Weights of a small transformer language model.
Size: 9 layers, width 512, 4 heads of 128, MLP 1344 SwiGLU, 44.8M parameters.
Training: a variant of Muon for these matrices, 2005M tokens, 7649 steps.
MLP neurons of a small language model. Each row is named by its layer, matrix (down: output weights) and neuron, and shows model dimensions 170-265. Each number is 128 + 24 x the weight over its row's rms, rounded and kept within 0 to 255. Numbers have three digits each. A neuron's up and down rows have the sign that makes its largest values positive.
A block is one neuron, or neurons of one layer that tend to fire together. After each block is what it responds to, as a language model described it from the Wikipedia text at the highest values.

L4.down321:132122104110103135138118130115142092129133105100090171109131150166081121119127176088125112116107110095089139112108124117149096130107144134121099172136149144131188125166128128175153160174204134149121168123115114137092106092156110152106088124172125170157144109094113132127135094114131125099
L4.down934:115118120127122133114126145112158143137122146137120077112121133119113144106070139161152110138101142077120112147120093152077156117138156105077099138135121170080102083152114106139104140129094146149123111095163105133108157169173138161070090108115142161086128100156124121117132176151084137112
Numbers opening numbered list or table rows in track listings and episode tables (4., | 4 |), plus abbreviations such as c., d., lit.

L2.down88:118193170128161125097137132137132112145128103094139102132126116173151142122154099110129144132104124145105141119079105142121134148105116122123157135143147113143097132096117109105098156128125115182119118123115121141075116058150161148149152119130122150149130072113121131151153116154145131126
L2.down191:117175083134155109151114131123166152110116159125148158139137089134145100143128170153108110131126114118119094134090098136145136117134159127095143176182134128148092063112113121173127117147161134125135110134100139061144139159175109090168169137094155144106113091144132094122127134169123139140
L2.down1174:124112152135131063097094125162092129136139146120133161130142097141154135126122154162120141106105135161118167165164127139077104151156157074117133122119089134095153119137124124128110157140113115092150163127138123128122103142152094078143144113134102132136128081136123130168146112141082103145
L2.down1250:125120135128138107099158157131151132135142133106149104155159160160126155146132109176218142113145120118124094173113111115119111129105153145078137092097113123103126168137136149129143136098108146174144102138126141164119137112168130116126143110110142149174117125135128152156139095136142131116
Fires on a word-internal piece that continues a long, often Latinate word after a prefix-like start, as in recon-c-iler, rec-omb-ination, cons-pir-ators.

L4.down189:107119117120123156144119115083098176152153134123125125169130167122106095161146115122145125114114118089105112142131122103154164144124117130165171120103155108159099086140113133121185160124089134094117119116130157120151133109124155151117105064149101134137150095134117149104166121123147134100
L4.down987:149142103107114196125116113099099109102109115098160114116122136120096168134141127123147114110148123142096081137131131145114142126164111124152127117134133093191167153172100112110154175102090110121145141118144119122096124078137111105103094088106126069124131102112125132105109108104166133165
Fires on the leading "2" of a 2000s year after a date, "in", or "the", e.g. "July 1, 2018", "the 2012 ASCAP"; sometimes other leading digits ("Top 50") or decimal points ("3.26%").

L5.down7:119136136121149089121105149117138152120134138167114123135133152188131106124124126101132113064154128156150151124112123153125087102094125123053097054188147139120145141142093127121091147126175162169161140160179095165138124149160127128155158133134154145114103087134125135154105095137128132079
L5.down191:123140134111109156145093124134125139114124167148086173168127125162106114136120126184164138179143133101130137160132111132086162137124120088148066057144112134124112131097117093108112125114161110119123133171090144120110160107123141125131167121120125144141162138157150170191130111064160138132
L5.down237:118139122118119120122126085162109137129082133109130153113107128110155135121113120088104145132098094088090111158106132135038130090088098092193142130164155125120115131122153151094116103117119128120161125137167127116139142174165145174145137114076096124054084145123129155147125104163138188141
L5.down477:110148094054118135127152111084144139107136098135143150155114098131129138116096158128138141125120114133110144115059125123123132141094118122124141145097118125092116153141160155153114120117135115132137166128107138116191109112083142147168122140130155132094118145112142106122098147153160151115
L5.down912:141156113088115116124103062131145162124101127112180154171139131112137101134122130120156147082139115151143114154130143104129154135133160098114137116105181151115161147149146070155124159122192101130093118136139114149175111117141128119125143097120144110093102161167084115130073131119115105129
L5.down927:148147162113112180094110101127133136117173103130105139110158101139105089125151115158125143097120076117125148123148100115144125100106100134151168151109114088139136142111110134118110121141134140125122164151142125129140130131137123147146166167135133108160109139115162136130124138097116103107
L5.down1141:112133112129155105098106129117123106101121181191134106084122107109113150081099133138145122145162116120140180089167135143092127159121131144084133121109123136115140159154108164071143125144216184084109135100089104153121102122150121137097148147114112125149096155132159111159123150102119097087
L5.down1221:123129153099173126146177129117150181090094151083122096125155144138139111142145166120121155150141144122117080156111148153085138121130150140134154167105115077157161132108155136119149143132133098121176110104081142125126088129105103167142135138124108115088155141131163120132126133122109137114
Opening pieces of words split into several tokens, such as pl in platform, or in correlation, Con in Conversely, plus list-item digits like 2 before a period.

L5.down58:120102065144132130095120144092165116129131145148116107143089139133104129163099125109148195141133102140135103136115077184115138134101144119125089143135099125137141142131130160125130102139144119150163120144103138122136155125124101184070125136115151102093118107160115146159121138135127135102
L5.down524:130117138132127107162164129110123080121092148122107121170118126084121155135157113124147144139084117151119139106097109129130149137140112130125109114116145123126075122149144123107075160113120159073146169195159118141108144106157124150131102143160106150108134138109113162148125119151120134163
L5.down626:129086121092121071116123161194154094131094118133101105123152124100160145139128160147123068112135163134123127157109157145107142132123086108134148136121099161122144104139138084067127139124034134104092142094087167137138164142089107092115118141114149163125136134114146172124130122060120132124
L5.down670:134086125097114096143124114142145091144124154105147107142128131102133151155171154128126138143095104111122119103119145132123112077054065169155146101120123098137136129180131171158165116144161146130083088150121123114098125131125114144167163145104121111114125116141103111153092141106117101176
L5.down692:130107148118130089178124140104082103116147104083117156111134113128122089107127161140131115106113102115188141127123110124145111105118136131144149120133139136168181127127095149089136110175130133139135095138134125141170107155142122132125103130184149137125135116107063145112105146080141161134
L5.down852:143128099131113112158120131174093089188114093125145096113164138129150076132120103147114113127143121131091137170174088132117154117086095149134100136082101147146127113145110137091162099126138121142123128117141132156093137137113110160109109100172170147132155139127161118111111135117141123145
L5.down904:143151103113111149116116144131134145117110170055152141152144144161133123136154138114099165145165088162123144104122104138109114160166134133129081140153122111119097158151104128141122127087119141123169131113122140169144143102149097131186138109135145159099120074115119178064151136120136114091
L5.down1219:131135097111176173138159129106123135116088140106113092111140125098159103099148115149103119135142091181147128133088168171119156167102152171144124134117085113152151135148114136123145160111069154122144108141174125154117138125124078156125066097088139133149116128160132134125146165130128135128
Award and chart name parts such as Award, Year, Medal and Top 5(0), plus inner digits of large numbers like 19,000.

L4.down903:164156136132135102136129122178094155155137130111140162143131121152073127113120136116148179158116141093121159119139156124115193120140152145149121156105167136113097090115165102135077090140186116145114101119128118143126132102151129135138109127142156081140140129126112150137122148136121123174
L4.down1192:097132090109119149096118112129069138105151157124132148153127129132154150140118083111163151111120129169123115115089169128129168134134144077159139139142170128152134103060142129093122137138192128139121114118160135091102171165090147157160100136097107138137122132147135093165141058133124052126
Lone "m" or "M" split off as the first piece of a longer word, e.g. m|emorable, m|asks, Rijks|m|useum; sometimes other initial letters (K, D).

L5.down45:165166158184065174110086099080153137136090103109164143123128145158136161135127152100143123130154117140168134103118136146144137096137158104103112114152116134141101092144131126156118110115140143115136164138104087087118152119120137139117119159170135143098121145159140142134126107102115108142
L5.down433:183112097127123105171173137118135177131131108142124138136105150141100081158122133120149196109132086125127129143099123140151139177168135150173134126144142131119137140109123123115149117172165143108155116134130118152146150124149118093139115125113142072098093149169141125117172098120139120112
L5.down789:088156178135096117078203125110179159151115109157157140118116105162117144137125143158135123137131113133119107125129148130115160087129159115144080100124095112104169163169142099122091121092188112123150115130125136075124114120124142110138138130157146130164111120116106152126113117139147117143
L5.down798:159117144122138130144133142068123082123165146135129164107125119127122139149138184129135149104121133142098086088112125142180101168108133142099121128110104123159138124111141120115134101127209104128126108132177115123131094150111088126135127116144121107105110134180160113107110088162147127144
L5.down850:106119116168091110133162126117109129184096148096100154137122159161144145120136106141132141102137149105094145142134100114152116189090110136163116153122103120116129121103128110129089091151136104126179155129124124174185122085123138119139133104116145163183150170095154118143088101135155105116
L5.down902:137099118172114105123177121137117073087110141150153104124149105112103166158126138130137165142144078099138131188124140152104127126149154115172084112160093134132155127141128144133142129089171133139130123172143139152125112079117128152165160083092144183137145113126102103145128100128149178100
L5.down1010:169140130152138133094156125132127116108141165165172121109136125150173135137112150118129105100115147184104133114143144197077108168122134094154127129148133186117121105126125144110118138134122164123143134116139130120104123138134173076123125122158128080128143129128135163155107101124126127100
L5.down1217:140113163103145112090081131130141154162119098110127162101127165131132150174166141143137144193118141122136170115169137154112103155126126130131095111138114099130115142108180156088140132173122078108134124152094129142118130143170166158148174102144151086101168138092143106127099122138126091148
Single-letter word-start tokens (mostly m, p, d, M, P, D) split from a longer word, as in m|anners, p|uzzles, D|arts; also stray in, 0.

L2.down74:134125129123118103105117109144145143112136105174125135102090134159123104105133145110125153113115101149115116106118086156096131064091105127116132125196097129138139092147099122143132112187087119149143104107133127161106118095128139126113108113116100155130112149140093118177107144121122150117
L2.down556:100063114084126131111108137148102165098141136131139135161140132113113081055143085131134170123105140117100114101114095162200139114146100161162130161148134129122151146115174124096160126128102133137134145109142132119111107125118139106147157147138102144106131143157188175132088125140139112113
L2.down863:101129096126152038127148182132094097158168085160137121150110106134156124120107141111122130124169122118136118167107127095123145087136100144164152150117100123095156130092125141120168135137147118116143140113106150067100128140137127160139168126124123133133182137142119113144118111117104132142
L2.down1198:136144135100189088104120150120149141122162162132135146151150124122103110130107125121152099124147137099153100149109133127137086114124122088151152101137121085110143132138160117160066114132070111151117157116131139107137118137121077133127113120167127154130120140173094100149099118132121108137
Short word-piece tokens inside words, mostly foreign proper names in tables and lists (Sm-ol-iga, O-u-attara, Z-l-ín), plus × in career-highlight counts like 5× NBA All-Star.

L2.down32:115088167127116151136088084148162134144171137099149166147095128121139134130143111078112169156123155119135148117119142135108118179151148123125180132068150121118133165107118096111118105111123125152119129104147140137153091108111129119109099113147139164126143133158138141131110141113108095112
L2.down168:155141104093131126100112127107119142105163095077119126115141129110134179101124128172115140093151132177152135124091139156082151134088142127120154098099126122110081147105129132130192139156123085092146137153149135088193160151141092095161101138126117144134163174152156157108140143113171160134
L2.down649:122120119128153114117171127122117132133157114109152123142091089106132130137142137130141117092098115115144112120145109147156130161126103143121125122179155106122138114122104157131121154139132134097118099137175128169128135116134126130147128170151150136166133110170129144125151165091113118132
L2.down664:149133156102136143103115161121124122130159091112100180147142096143111135130130122144124135140073118103113135126063087118153126174141166162108178097120167171114129111106175110140165141146096110141151112125117151115159084111108118117122102144131122118137134146130129141134099138121157097063
Short opening or middle pieces of rare words tokenized into several parts, often after quotes, parentheses, headings or paragraph breaks: "f(avela)", Lif-eb-oats, Bund-est-ag.

L5.down211:117112100107114132132108104124130179150135123112144089147137154143132145147140136143058127141109080137109169155117131157122153198137130143065088117141115115133110110130135110082180116117101164131126135110140154131159131173140079121160114132165114107145124148105117160110100114153160163136
L5.down240:110094144117129158109130162068088093150105081123107132103118150129100115137119135145104153147156101163091126107155151149113113167124140114114127140097153157119087123130146169128097131153106120117150125116141087124116169146113147133158123148112086158110120159109084100109096121151092088126
L5.down244:149146127106156108142132151090137126101151108144146113135172112097177173157160114139101109155092090159096108108110133104061128097105104163154123108114134124170153103143090100134131100116086133113099130161137090161130146131099145117146168097142124147131131161129102128115158128136130104109
L5.down273:119131124080126088117121165128120129150136120141149126129108119111068140112126115193142139114109105097109128132138086112122117150143152155116111190129119128120139080126135124114128113114133156134109103096123175132116118134100132114127143117132118114102105152125123159120144097104070167134
L5.down293:155110126140110151130141113128165142119180114124098141160135143099126118152119124155151142131129102151154151087128101149119132148153103161122126144109118128111070125133145116122149129121043138152125123097142131151161111069124118100139121116145127138111133106153140085130070130124123084098
L5.down779:129122100091138143114100153128147130112129118157157113127128128135123124125117124170077153095219152149139065090136117149098128124128115146156117136098106125123129162138107140112122125106143151127146114114116129157124134133097136099178168113137106123127129108114099128150104121112100140133
L5.down900:111163112143138130160129146154112136058145153126088118126130109194123093119141149070120124089154165157118141075169136132084108127106156103105109141132141157081142129086128141111127100087138134139145090088131138134131116137124161113144169092131089146180148139131128115120145162129110111149
L5.down1267:131153138150109130126153157132124111077148125083143113137096139136145166129140140149165108158160086152097118092143101125083180128110148139097139125113130148117155108136110096124131101127147155148098104129091158150126102135128154129133138143095120126102163165140127105105146181129137128110
The space token just before a day or year number in dates, after "on", a month name, or "to", e.g. "on 29", "September 14"; also before amounts after £.

L2.down71:151082109142113143136132069090154170159148121115118119124148152122195151152135117091157109159143148066149130132117189101131140137100118115143108093095126114115135141103103103125101157051129111109115126117118117138140140130108133103156109123153103119098139137139134105102106097131109107148
L2.down779:128108092117086149115125137134118139118145158160103143157078143071147136111134106162089127124087163117119112148114105135142080111174122106110126096117115167139112154119119117139099143124118152148122136166165096145132137129147154127132128166131117159113163126086077179117092164085140165139
L2.down922:127099120158111089167153152181143085089160160112106129129131136128184098138115136099140119108157128125130122148175120110131103123153135127083145100147136143123111105099141125168097132102147105118139070101118096119147128167134138128118058104129142112137139183139108131097136110123129140125
L2.down1337:129120121126080107121109130151108106108133132113090163151102114130131105128155149147107126147099136132135090117149144099135145182095118124154077174147150122151102137110152102087122137141155118146116154144133115128095169154140100170154179173098126140094142098141139148189096091112155102091
The space token right before the day number in dates, mostly after a month name (July 11, August 21) or after On (On 30 January); also before other numbers (US$145,000, season 1).

L4.down596:119146128159097124133120125119133137135136136152163147088119163129139126095142156140157179107111191103158131136106195130114070182142126147139119168117105121127121110148115146099105109128075074153117119081139123126126105119148160117133097140118132131159172102156199096078117152155138096148
L4.down1228:110096092126115120141151187107156130086138161109118091141168133106128154160113118102138155121133154146167140128110118105116108169126114127070123119132107139112157122083139142133145128128141144110113100097132133156140098146135137096152100086158097127125099117144098128114132149146140128117
The space, "on", or first digit just before a date's day or year, e.g. "born 28 November", "– 25 June", "released on February".